python train.py --d_model=576 --n_head=6 --norm_place="pre" --decay_shape="pow" --z_loss=1e-05
MLP neurons of a small language model. Each row is named by its layer, matrix (up: input weights) and neuron, and shows model dimensions 304-431. Each number is 500 + 50 x the weight over its row's rms, rounded and kept within 0 to 999. Numbers have three digits each.
After each neuron's rows, "fires on" lists the tokens most often at its 100 highest values on Wikipedia text that the model never trained on.

L5.up222:526517455527421587575514536518489502500485516469512344538510459426473421490402433463477510450470574542615440483492507552497450578553512399514512461441541495412441452506470564454507538342476516500401516448394532522533437521463575504478455493490521473564402530526481462440568460516463558495571410513500477502514543508518487479561548480466505537565498485444583380476568583518490493628530
fires on: " and", " the", ",", "),", ")"

L5.up1274:469486468572491539539556509443495431587498466535540475598507450486627453463456618420542486431599437517500464495539553499437380461540443491579566393545470432487574474550542396482542487581417634508493497464593509468453519494587538518525520577443425417507485476458480533476497468500490544524452601513520460466414512543461542495522485568539584536443522496486471515469455504490380428530515
fires on: " ", "'", "-"

L5.up1015:548482560465533585449550530434571550465563488499481607491473469464515589523504560494521506567451456449477490506505540486509493513430411436484354466419487519447490460611564468571451594435462485398462452511510511577517429563492490493597461576488430446606507527470521419589501481477513517516478541383562491528429497400513420382490448509448478523505452534369519443476491592459406420574548
fires on: " a", " an", " her", " sp"

L5.up621:487429573511415562531486441542437478606436471580564471513439578467571505533533483492550518490470468453422433530461404475533548592431441536539508504550469468428553533469507462510548491433497546540477426402538463505489484502434483538639471505433523431470448474426549516598467481504520456524490506409543459541551569475465440451437463519405494463463502586511562487540501577444525545499558
fires on: " Mar", " Bar", "ur", "ar", " Par", "ir"

L5.up156:517584459532598494482503394482432479512453524535491487552513529486568476480510497551511443454459527443461538589464518487458477499537490390549511588533546546493462573478348596552563553493548495547432502529493584478474437535561538464570562525516468463529436520522445512469495430431511419471478442501467495432543486432412483542488476489502476517383494527568564547525548483456441517536513
fires on: ",", " in", " and", "),"

L5.up1488:463393547555513478456447508431542481499398504455585474515567557386525493534432454483509500460500432518496442453458483500362457557495496520549431547516496555514532555483529524498529517515427508474457417520550594433546484500559573501515513479475463461522486501543391515458468436529556369497490494411466470525443469414459531564570468530544526472501541433526525525464433481513499560486497
fires on: " (", " =\n\n", " was", " ", "\n\n", "\n"

L5.up27:503525523587501424543459586582549466508545497506564518518442563571511557423496423448581511444552514522577502489421441389471634502474543550527504618635458559529447547594445406472579431576540535413455523398461474477519451506474497544630571554513474517564349478400468521533490544482557581507528438506442502552453490544488596529470584465486620546527576493514378476446484520504474480491462
fires on: " Cl", " cl", " st", "cl", " St", "st"

L5.up1203:556529506560415526473447501530493576455508561491536535544529452477487635490562452487536516585468641491540531450485477520478462557422487519478508460532533518373579541467557418521511434520471542545564509463536485508532473473521579538595560573510412534508538493537514477501394611527550527536496455519590517523476545544517540470478400509522412539558570443526488480537506411434460524505466
fires on: " as", " a", ",", " provided", " and", " provide"

L5.up1471:439523601502472469503485424578498458496454528606496462630528483547504456550558481602487554557527461620516469547545483494558492497491478530489416503524536479423400536522557540473491451440499484580502438570516431528519481496361460564537456547532542486581488491565531569530546419532461563604482405518568515466465575499547407590511561530482509478498539532468513471567468448562437491462438
fires on: " St", " San", " Don", ".", " Saint", " Santa"

L5.up1459:526522466516476479514541463601552581520477493483500510580459517525497551582455467457497583401508494523526539534456447555476464517481426536553408490442530469459564481528528496475506445480523408466482575568584532540470527479500515477551553491582423501556471435584528461493459520498587468468467492462498430526485476463445455518476443572483454494512465496542377509489549525544470505532493
fires on: " (", " a", " ", "–"

L5.up669:460409492550477504551491392579510495493470574559521477528489527476495530474432547444426484497437460548554526508477489570524525521553458577466577467487472455458525544442523556484443450470452570552535526516577422411386468560482550462571503537531509552475443593436412518468476481474514466508519563477442544515493598456534485500519538526457553448530449549514482414431511469466506492504398
fires on: " W", " w"

L5.up1135:531443512628398499484485421501545536500513426460564523583469487493558507414472595434523497520489408430483477479521534434485479458460459577623543467465520412481548534490536434497473502582537484464512488386524508424553392561481494524564504453561577447446463485490541513586468451492468522470466548543455460530440503427496451612507449512502514494555454565484576447386403474436479488515581
fires on: " \"", "-", " hold", " ", " occup", " defend"

L5.up69:407451615515508483560483493493488485541500475519467584533344488423563558417535549434516483534542547478536504502548558547538495458521533498445442522449431439437498495493460537500421503517466446502509373441599551445497538552500587496501513466460501597606528555476467612562478492598459503489574524483470492533654533466534458565509406469477451606578468531490436559449502499437530549455591
fires on: " (", ".", " War", "-", " "

L5.up1014:567484537426594470477403464464522511532467558569552521473560423480569530480513572409520448573385485572443504500532505375578549465420548458577535523472461473461564469383605454489591481510443407515423426471557466508503415504495478480557426413491433578579468554554465609575527450506500491543438468465484530561537430498437502496536492449518421556527595500471553468524562511503412575533520
fires on: ",", " ", ".", " June", " April", " January"

L5.up751:515482469555569504493492408487449472632519505364485442533537440620563580520448467500548421451407414408507569475442590516529489560502568441484495575516571530483479593424455510482570476503501457461457476504436525556593520524574591542561475480465512506495623522483574547378539422472489612476494499533465468534613489412592518477439561497553576383467537536498479516486522494414476559427449
fires on: ","

L5.up442:468549492507536571517423530555443574488431606545416550398510437462416535496498635515555537537515503552497429423499478532586492436477446515566548445560378515478560545551499480510580533505506515459454547470528540581471460479500542488583475480517520496444467566495583534549525481533436438450534586511532538484423494385463446368432400481484451462445524474447468423562497515531406460463519
fires on: " H", " a", "1", " an"

L5.up1157:491577456507448386519466511478496475533463573502493459516480503548582491475561462429612476487519472527562541543558499411551522458621475460529413541571443503485494541556525602520483428429460615547426518529496483584505536413562433555560465451598555456495465555434514494515520499519447583559520574486413400592437489503537436540559564483581533520439455506531512492553591491498487521527480
fires on: " St", "St", ".", " Saint", "st", "-st"

L5.up617:483496528541575543563432491457432483510450562612455493575516546606439549520490512574544439513431566529471454486583504461508482544426453505538487490486494527407457509419427548456561643528527417497350430443412569533527431473476538540472496453453552478436469448440547540467493467530615563496483503560440409468424454484538576483501452509501512363404553484486487488434504467579511540459471
fires on: " |", " of", " was"

L5.up1445:557541500476548513508556445516495569509530462409433479564511556450451537487624527493438457447413514543548455463492519516482515450454510556546453405530459565524497518512547609565506604405511542511448532540389561489495523495562596616542454494573557540496476570526488477489481563533547567464441456578492455513448527561528560438459390538476440430535521487576477446504369586497516514580599
fires on: " a", ",", " and", " an"

L5.up845:496514559451477474511463536510543524490591523482453593445515519570472529521489542568496533489482519509423518458500533495528520591526467514444547503444510580569542435543489540576446481542509434459486621497456555480432467579497515509533458436539510538417432478452530566438601505509472470534526550433550391434531515382568476388477518507519495463510567480518515551465418539521462469493486
fires on: " B", " P", " T", "as"

L5.up1162:481528483560451529637466533545613535557526643505520476511493574432476502504596505471416419522447533440501579494598439468459409532481468499611521609543522472388501398438407577557572562521499522525527551542568531542541439408584448551453480504539521563481487562438513443476545419497530433526487539584556523477433576483512472490496449476481449552492514535525604402464650491562453561532512
fires on: ",", " and", " –", "),"

L5.up404:435508539445485438478507531461509428516536528525463536536488476537532528498540506483486540501538548539466624561537449439485453521480403532529556447504501535594540512527540487562439504525406477520418530526478482589442505513605575496476497456481511398434519553515419435472515485479498462441543519449477410445410469500560560572485449514475491483488589524519569497564540445507537548538586
fires on: " (", " is", " to", " located", "\n\n"

L5.up47:459553528457531450537496521555621528617445526483420465575521547633427541439519559483416452501520492520534506554557436545439537498493461540500484553510495537467567505443470557510462410496484534523505473529501509613482484502523465480589542479528412508431377576545473441493488446539571357454570440493483476359446483516448474526506493455410468508532458419466462504444550484455471413485496
fires on: " ("

L5.up564:542514530529458444502462479525541479508448490468451487472500450524515579557507526514582532514443511520413556580383514509573521459454488442517535567414561567458568453494470557504556459544447545486497459419451546550562424466470473540551581530497477493499488480500464510478424507494474500451457540452595454522455534475453634581485486529501481397443545489534591398457433523498538549521486
fires on: "\n", " K", " S", " D", " T"

L5.up1399:407422437472544491578448672571449572457544598506481480400430509472468441405464419475514480494554505524519498448518575520497513534554476421580537527574450501596560544556558520550427507438506553559557437483444541459468361499399537460492522466501416563558528571466455473506488495508435500538527480534559582533460478521479604465483541458580557567449528515582435461514573362544399498508508
fires on: " in", "In", " In", ","

L5.up163:472502497483484505454501456533519533460554540507464602536467445463478532485473508552509451545532491468516465514534524488448485529477509479534452560430485529481489492524559524502533478407417534442477474449511634470470401566513647453509512535484490538538388562548554486458539695538459432543514527485491566439462448373427488346551566501523509501516550570502506469499561462517505466460480
fires on: ",", " in", " to", "|", " and"

L5.up1210:558493469368533504618494431514490546496472523501460479559404450522558430427483483499505507504472570484397491486499540438518541533512499538491588502506499547531507578452589574486536483449392527454483503508452541505553492494519544493476441513454515507579539478530512426399531518559480427473506438490570534463496522562493534544475498612459375492565591450542524500497472509571423506459428
fires on: ",", " by", "2", " of"

L5.up438:485515485541483534471490484512536459540484489578551526566534541518542595466432549494508493556531525572445546465561462489549546542468554485491483457512500406598499366468527604578452550652428510592497502447465577436550479598535498520648525515505509503509478471549484472488514517522601481480440466472438531567408584468468537447476443527462451536450659602524552422501562474564514439484544
fires on: " H", " G"

L5.up1027:566469537605444326448521543519503599547577501525528497565512540530542573503451483479518501467457548530434467577554462487503474429538571541489540547488485490632417573490561496548544462549464411670470443508569533533397436489449517496532492574529532455464514530473423516592489464561537479512485547551520422570519501493492477400498525575422507492522522565541424477495468568484394495525482
fires on: " not", " Cl", " pass"

L5.up0:533483502476534615479444459465460506417505494569504437460476481395415535448469531457551514374435470536518421445538566552455569447532554564604463519502478551532502442502483551503544523435501501455368417486415434490440444449572488460496629477513501452432615471503508482464439399534464561438493477501499454487409416482491555499421384490461552513449537458425519448558486570498494527473473
fires on: ",", ";", " and", " –", " early"

L5.up180:510513458531443533572525436537540556559569504544486442506454556533515558539536560550573532556485599500544525482493520510572457505532449557520557454484534490601478533522576534459475533521552497513524473535447591533443456455490586531533447531536491447566465491517509524547542510503430494520537450502543509558520525551515564401428434515492529546567588495586584505497536547508516538449408
fires on: " by", " By", "-", " of", " |", " to"

L5.up624:499494482537450427522581572491506518460474484450590562536486529582556567455422535457473365490526460547514441433421554471511540472447458411447422512477540465503423526466478414406584552436350498607458426562458595518489482559504480524514487475488523466475493534454468481498527487471469472587540469419524490449494509446470459453505496552526544488396538488622416530508496504466495534508599
fires on: " ", " (", "\n", "1"

L5.up280:605435526440436395523464521508469528532522588461460500511520459419471530538506448508471497468532420523535439525498541449547434607490464482452442498530453596505548432516473579376384460396437472479529430568491499480415518532499557508483577583522463438495495464563455459458493483486502581468492493553438525483508535494549547504419466485468505497546520553457628448468525582532491448523488
fires on: " the", " his", "'s"

L5.up1184:523468477515495473561528450549412511583421425552556510534574428434598449400485465447514510475564508555501590484457557581485474595516434589490523542465580413559413523553497506547526520459481421498572528560469517581533465552564468458489500517564466472541570458549550566469487510551452494507488399525539491439525524519585496567567560534522527507568509528577413513474504392454512458514536
fires on: " (", " votes", ":", "(", " |"

L5.up963:501578531536458503537446446523574417488523531535481522485433489519499502448559493482538497482512481493425531525520549468452448571459460471549474501516536499478449562502527522447602516541501468565423627518519495548350474506516645533515494574568527473486473559449513540463504441459500498409503493503570486316451567527525528484520588523466517441444516423530480538370552438462480537502408
fires on: " by", " in", " of", ".", " mostly", " were"

L5.up1368:516431517476605500457532448554460532588485431571462439585415567479489468515437489563581468513548532481480457486485548446526548502439535440552529541507477517503480407564479507618498485551457503442516502591430514488469456474557530567510567510466519401515515502478568597584541553531501490481569490477472425509549584511521537514552494549577543547564451555370529521582448553473505444482501
fires on: " and", " for", " has", " was", " in", " had"

L5.up884:495444485504457438485444535526539514507483503449557458528532514499564496451539509604445455545543447484634408575517550548473507506470544470536438550477534589447529434543458568432498413479405512503585418556494527539550462551437469429446456536558443514486406524435528518483497372462565498399405464510483494470492487480493457522531469558518509480552460519485596489463557478408492515497540
fires on: ",", ".", " $", "′", "°", "$"

L5.up590:487458549532574582437483485565435476476503513410528485520500545582455471479498522506431473576552425494477540488436483549511443431399465412439512598381511479485531496451597504476600463472388492452479561580468495460480497504445575491490518500495528524535554478449501548457524510445479471541509544454515430453514473532536455404440468589432514486466512490514478406452443418469545453444499
fires on: "\n", "0", "4", "5", " Representatives"

L5.up1657:543530569530558504556482444534558477550443493521548571516513460519550497532502491618465482592481484488451461601468443464598464533476506481526628545515442485439424501471548524465557602465482543515543407529442594515492467543536474521553522548533580478513470473491482515490505471506500520484524542548530539506501571504489492536509524495436504463475527492486521521475536502519484527469581
fires on: " (", " Ar", " \"", " ar"

L5.up513:546521511537515530481471470535462519486531448538483435446457566511485499460470391479491443463573524496476456453525493395567575498438518464428492421511425416435540450466576543472485481442440529538555549481468521391469492411402481445464531539428454506447453560492527479470418566538482499431390469568519441534481431444455456538484446484459517483420433562499518551542494467487588550466544
fires on: " of", " and", ";", " |", ":", " ("

L5.up339:478578476515523524418498522544552430514431509480488527418436600506443482545523539600510471425412473455498449479447509491534465651511523409498496539420518507556468509517412544491463439456601492470503445566578505596584542457467535559627587513406486521482499580487503442470518599523512454430468509581510499528504516416470560488474479587449619517503552572536500479558451544496515528526585
fires on: "\n", " |\n", " m", "12", " Ar", ".\n"

L5.up1260:506512550457455528568526397404497530448541584406497539470552450507491516466464449416471458478477555517544551524446534546575416544393441489509453524534478558485463435424509478507461436456520535502415535541552489521537459452619551548446474582553521492543519525545524488504535514634520511499440586491420456448532473425518511570426555481500470549447441536531493470495507507543541491571519
fires on: " the", " and", ",", " The"

L5.up715:476473490470507530467426552588488473586473494461427522496430578544446572462510500546461528517555474436531550443536494429485524486562514527443521478452558459497580489464401524481420542409432502521492495469506436451423428509464559571607628591484540572552392529535463546477409512496593585479533528511342537553548560537556495522559504497341506514551406440483449435501614571397490550501487
fires on: "W", "w", " W", "-w", " the", "ew"

L5.up1681:534582497525476431453489489519488589525483512490528447505507462591482499508549536439491426532511478437487470582425508559472556440488541393505537486441544531492481479452500566500534552443552600411447466586434507469484412521508590546548497550467509425481613551454585513476506489435486467497509486581496536474418510513471537562473510575527522438450529546507460453527431600516534514491603
fires on: "5", "4", "8", "9", "3", "2"

L5.up1091:405499437492490495570477448435464463538547506494510561505503444604449514499545477537478499517532504383488552441557550586427476523540422497586500617448560404428525545479541400384504465572431549498456572546491471511452511521492485475476489582531521546404577461601574464465478548578587432460500469515452477447519528459515438448490549481527486500465510494516536522529441378440528524393503
fires on: " |", " at", " in", " the", ",", " and"

L5.up155:545490478491491509483525431378592559505495563537562448536469484533537523425516486475477428405422562511430463569466484534488457512433411618631537497514509563506521382438478476496488451486493515484573463461515475560500523463448415474535423400518482539550505490509534513494525484450500438508511519472493451499443464430511508490528509481394425490557519429472516512501498553550452563617475
fires on: " ", "–", "190", "201", "200", " Majority"

L5.up900:412561508516527439509569478556525576473611516547563433517510506440507558489446556465502457496506476449564507526492430467486483466517495542537528499518489525586593417565498531447502525445437572525483528613482519512541496515581544447577489571505554492455444412569608499450477532488464493487471600550489586504539477583506419504464428523529498500438479466476490520503380495445452481624440
fires on: "'s", "'"

L5.up716:570530585519482528564506525484555495489457473469501495456465522510614534586534550507574536465469590464503400488457550540516543500533539454600443573474488538555506499595445540560651532425501477544547483568550500558535439542543485543537500610454412484479499533466427455526461489467481507586536418407535625487416558618490552519543475471536456423543446582514427535507599556461419550471442
fires on: " T", " —", "]", " D", "}$", "v"

L5.up70:494414508486459494443449453618461522492483509462440545528418554407522487350551547513439422516509503406519487516502442559461526463423502508507463530452444485547521470431574451481556432463395523479552515459436566482524402466555603432545575506395531473486479548538526585513446550437524502444450457539556468449553558483505448516529494505504508444526533563540412515528475461496550614523479
fires on: " ", ".", " —"

L5.up1410:473484478442606481389520525490481554494484505444420457513488565479486516442491540463519459521617448460474559582423481528512504574450447528476555467489430510547478481537583534529477499483562503456546563506569423555466582482493501509516499459461513521557586406522431544458504455502492487437572520451523408506555401524441484548594387568452557511525514552584472455486523592471506574521454
fires on: " ", "–", "\n", " ("

L5.up422:509551495505432528555536481479512540443508518574475454525453454534434542458565498488564461395475523516532456627428522427440472518406429458538482550393424515603515458565557573389550514493584457545524437490394431472487425480503588492506487534552508516410498402520497528506532493478565540500522500466422493440540481373535466529486490494558385501567468500514468457464539603413451460528606
fires on: " the", "==", " to", " was", " late", "==="

L5.up1348:507541481481459451527472526403482381560549534581407499589481498482532494558514440568487494527494500493357545561540515411473509506433534404500531542442513591495454444536526548512521546491537473556404516475503578466432437519346564497464468484602510574536533468419550439515485458556488494390446511578505456444504515539533598501481437569560480496463522493574416521531437487444453530475543
fires on: " of", " the", " in"

L5.up448:476507445579477465450454467445526539475561489471494415482475485495537464515533521462491449520508526540549496522569587440508473487466503462480560499488522612607492501536524493500464534469452482530610524570505625490530565552396481390513520564573538555543518523529475447520517431455516453477393533496498471515545538427557503441524479514504451449459542536492474442439434457592469515563545
fires on: ",", ".", " ."

L5.up1077:547526600526444536589489515601554444529419441509530621551495516554607528444494506512486634419419506457533442594451559527513474554526540519507567442517583496474468392439494471506468446525522490514523468544485472504493466522547471442478493485443449454537440502531437490515466421522499479521530535545508613529411514471570488547485612507385589510483519496496515500473555484398482522500547
fires on: " (", ".\n\n", "\n", " \"", ".\n"

L5.up38:533430549498417454456478467445467535510406574474536526455459444529554551595528523522420572564528538466509493478513469508524429457432561448536560514424487487481471485521413498471464539478415573468441590424482529442413505574533513500444455537458437508504523485503522454515544428518562524448482435505429467451472515503571429529557446457504389456480515398554544472454466508550496516532436
fires on: ",", " |"

L5.up1205:508529464496486449507378537542471526521499530440482549482556557509438576538488582434626480564533641443479413488636495542492472489482443498531487562505501515516465538451489501451486534519533442548464498431501549486562391642496437563468454556570500443627562579427501481428372487473537499491490435577542565462436573522580543546576447492470375512507507584596442446532578484516396531528478
fires on: " and", " of", ",", " or"

L5.up58:528485549477548438416538480495542490458510465364556487527554453499491473485481495406508490525473429402518481496523453556436465420546526411504484606475482400498452523545432451560587538406468429511518433434543543562428481506437451557504485551582513498445415558490526496483377420471527534449570519610474460456536517466472385477407440383456511515322501523432466545545507482478585525528522
fires on: " the", " (", " an", " is", " at", " a"

L5.up396:509425536519470513552539347432472564432519493519497545475473499566521593485461569465480421446579578510497504513535542569470497423468498480524522533493504567533568402503518459484507539509484486553444491515543490596524471434502488474556523564509429491535587476502540563401510555406491499530450535432572553409501447490474589438393477503439611588499541526467548483537489444528458468465543
fires on: " |", " Un", "1", "|", " |\n", " New"

L5.up117:432427505561413502389561472469580554547509411491508468620516473464498484496469471547448414565393490421499582615457475460455521508560460526534541425462499512600531540506457440555437435444515455530477500463416573527585404499541504598471429496587454531545432563457520471519448463470586516484455607455466503502491382421529507555557491537560569504478503539511557537555454424507522547483447
fires on: " the", "ra", " He", "ge", " tra", "s"

L5.up1502:469485557490504434542522532475465563474481483467507452453491600515559476458498399537500470498493517466464428499458465570446430481457489464476480397454586421507539590519553468529444479482412558484458586507486670501579550507384486559480513510555411474537471456481491520539434472479567460502491429478455464538572553491472458488478453540394508499476514614391518391497483490544557497456496
fires on: " P", " p", " |", " and", "it", " M"

L5.up1153:516548486545461511466553493615511501517520495473552519427328509555573626451549429505488534523478548522447506521468449489489540494576548504416449533367620553460454471614523472527547538402450550521538501475571480532558526532535529514475533586433475459527600613464448443568509492473493519547464491437544453478533517420496527494526467478490517519548581522429458511490539562593496500452475
fires on: ":", "E", " of", " in", "S"

L5.up835:547468562492475495621363405526465506464572512451497540540520540515497569525491455474518381523450517407508579531391509413576484455439501498528503545491459349500438468515483484513431460461512530460466504516514554546483570546476499538529572512515471471507485496526446533483445501445547562542483527526452524514509516501507408555520473336453509444521470527533559558539457543468408447629520
fires on: "O", " o", ".", "-A", "(s", "ä"

L5.up746:460501447599592509562555467512605488506499546485403534538417564526518525497583489463571554473536418504473476501443527518507434541533491580458467467449546506521482532557508451464540604379565549508558432448473578502494496446591573557509523411515380547505511568500505525501555593517478427565549473573568556483586515474525436516458441512485530423573455463491422543519549500533431427546497
fires on: " in", ":", " of", " on", " over"

L5.up1402:559401518572383468493531524547536425485510564480455451469458502494495537510335511469465521507561564512524539464469468545562526477480469462431506476551430446539436521530497458513448400490482517544544476481539540543518560566589580474591553449551528483492469531514523538454459564490485500481559516514542436538434653459527474584452419474445508416518551566529555354533514653600473455525535
fires on: " H"

L5.up292:512541464482485489504424483532530510403511406561482513510431571569421505450518477460557502490444447417553590560519594585506509466498443574506465398431510511476501522587465381492410487413445466452416394433473523517548492463518581492513538497492494456488556440433526463599476521498462476536585557480490449575521563542536504515463589449453413507545490467504575548537524512499413520609539
fires on: " U", "U", " o", "A", "O", "ah"

L5.up864:489439482555448529399511479511527532427536489513486441503485558427530500474505582550603471512454521506430544428563539448470419578513570465561552553492455500545457470454419500418499560529592410492524576462425550456558397535387527458544573544539513445569554478483473517445493385416537560429503508475408442496522559474538439587480519554484503449492589401533499521589437466472466526537459
fires on: ","

L5.up141:523483473448458519549488380482514566520503408449446477523541554550459506378471520492564432512521522480445485474446549573434534468553511513520511547572532467474526514535442525472519463538487527472517534461474477576440387525505555465536409475515589615522449558498443536526443497545553534557522439485450455434466425452529500475480479554489401502516552544529502457467422527443491476538528
fires on: " the", " a", " and", ",", " |"

L5.up308:498499532459504473552411542494444455514375476469552539463417470437539456473539501426440504567486544520540452416480538504489479491523530503542566515510492551569555469464536458454516554509556443491525528470460473518548554555498498527420510463580510443538511456536492559447507494549559469468531499542566565528587521565361520524472498504530419434420577535488427435464502513570432487540510
fires on: " and", ",", " &", ".", " of"

L5.up204:621479543562425542416490417468469514426500568505495446513468457451446488499490582475536535389437455451504518544491464544543521422595516547436479501520565489464540529446525464532582462471433496508430515472527539432532426552506485493510478483605590573604491475495436522552517441434406460496477478402451444536615552530434430489513505498549485535514513537556497529537524524411457530484541
fires on: " in", " from", " April", " on", ","

L5.up889:510540545540600534495288585592495532468523552501489493440462463608449463520511515472507490484562524476480435553527578513361457542491438519549619433450420526509493511545440482555496476518517489440497531537612494462548568526461504462498472529524493580477545501466494576525493558480570415475476473531515497513478491432542549532475449445558522470499530502533503555494456511493516594453547
fires on: " ", " km", "\n", "^{", "–", " m"

L5.up1464:519560516475538547573465403610473482594448452511457552514512559561513452450461488475528472479451588419472518541480551456529484475479505479469495612530463558453491467558535622463431456443366514507473489543497507493509535464388596520479472511542478481479502561512474464500464528465458463478409495539476464472494504441582475522421496430503603669615522471507560568517491516586449588448479
fires on: ":", ",", ";", " per", " and", " the"

L5.up113:618500453527507483472497431469506423522514500571416521491475430475486438553503471478525522561600550443505429492493507481625477534468552570448515531423444512485424554468490549475441381444481521584473563557537491572498530497481513547430396482524478443538482546464520498450576490562593508547518457538490463462479390467441498478492535461521543526498534460488551490529515405395445517515411
fires on: " F", " St", " Saint", "."

L5.up386:536510415556519507430502378490419564458540518403454459484524469594454444399434452446459576493533406479422476552468624507381556486472593478491478632467575474505476543485521456445615406491496499492466483579501526610481450481560473507487511544435488576455476480544428583505494546448558518440443507508557524455502511506510467536450466495621479466478469387428548550470405489468489514540481
fires on: " Democratic", " Republican", " a", " Independent", "%", " the"

L5.up666:616463462485528504540472468486521554490497490470449428564445495543347579529516516531557479447548521453524509425582407422689522567514522586495559495481534438484517518512491526520452495486504574574404459463516515511513521545415574450607414477443481457515355462544582472556475533515530488422450473438503520517527445504604451448508545510463544468443482573471450435412527510481469522602434
fires on: "y", " Ly", " Hy", "oy", " Wy", " My"

L5.up1430:512556467584455579486431533541493476418498536532507597552469456497521416492513479452440535573523578527534495462493420451608456569544497434545488437580498428459479540506423504409421512547569514524483536476553557479391500489540515542533492533603507471519399679462398414520466445500513428474492565535483591581450526571515470550538399536437518533492486489538495399481526523468538538554535
fires on: " St", " st", " W", "st", "ch", "hen"

L5.up1126:482477446568429544441507446525534567546498524474447405542464385484476501426455609549477496524519554419538520479488414515510516583553544439444516563476483517548600480456555518522594463478534552528507483507499562560466454594438475455494550433512532475570543424500447547481428491489583467436455561575607483487498417548621587498484482523490543410458670513465508462457506473478481553454529
fires on: ","

L5.up314:560434502466475578546518468514486603499557474525471471437463486436469529476483471518435432575428453466463496462407437412547436515425507564527509409529470507542500566578543438478561582493367543573480535457507553544493505575500381543471412568429474464487520542507506499513564510489501491496493446512518497476435575440533411607553450548465526511492466491499550423466443442545593500403496
fires on: " |", " –", "-", " D"

L5.up402:476532513462492490483553490502576493600535560509460506622459463537412528482428494426580417522528411468393456590524507511515515531464558442486519497494566493471569479556582534491585524487525528462498552496482396474480556575526482624563475468522553472521514435446599498517497513470488485466435480576472450469500405396530563500496472503544583507461554531449462404554501467513469537527463
fires on: ",", " in", " As", " as"

L5.up1723:572574518463487430475540492459483480460564524529528510548486502534585574532535545423466472582606478538515457473508373422481436560494540434508479526449511512545440493550471522500528522476491531578496474502519541443516517542537549523514468567516408515535435474434501516538497496506422547465411519563441478545410478398457499481508384543423438519519439527504466432418498490512497445490511
fires on: ",", " the", " and", " in", " River", " southern"

L5.up932:481503411640503465581463527490473569458425486514418541490462611472557506557457544528556553532492510472427488480562458506516527407456449349435541476465388555397467497380414466473535420487513483530504455438556462488445494541423498480553374583520444496473420508551504513387393439419513528555571477533438545491469502462518471462559502446479510494594464508564451480588450570566484543490426
fires on: " |", " ", "=="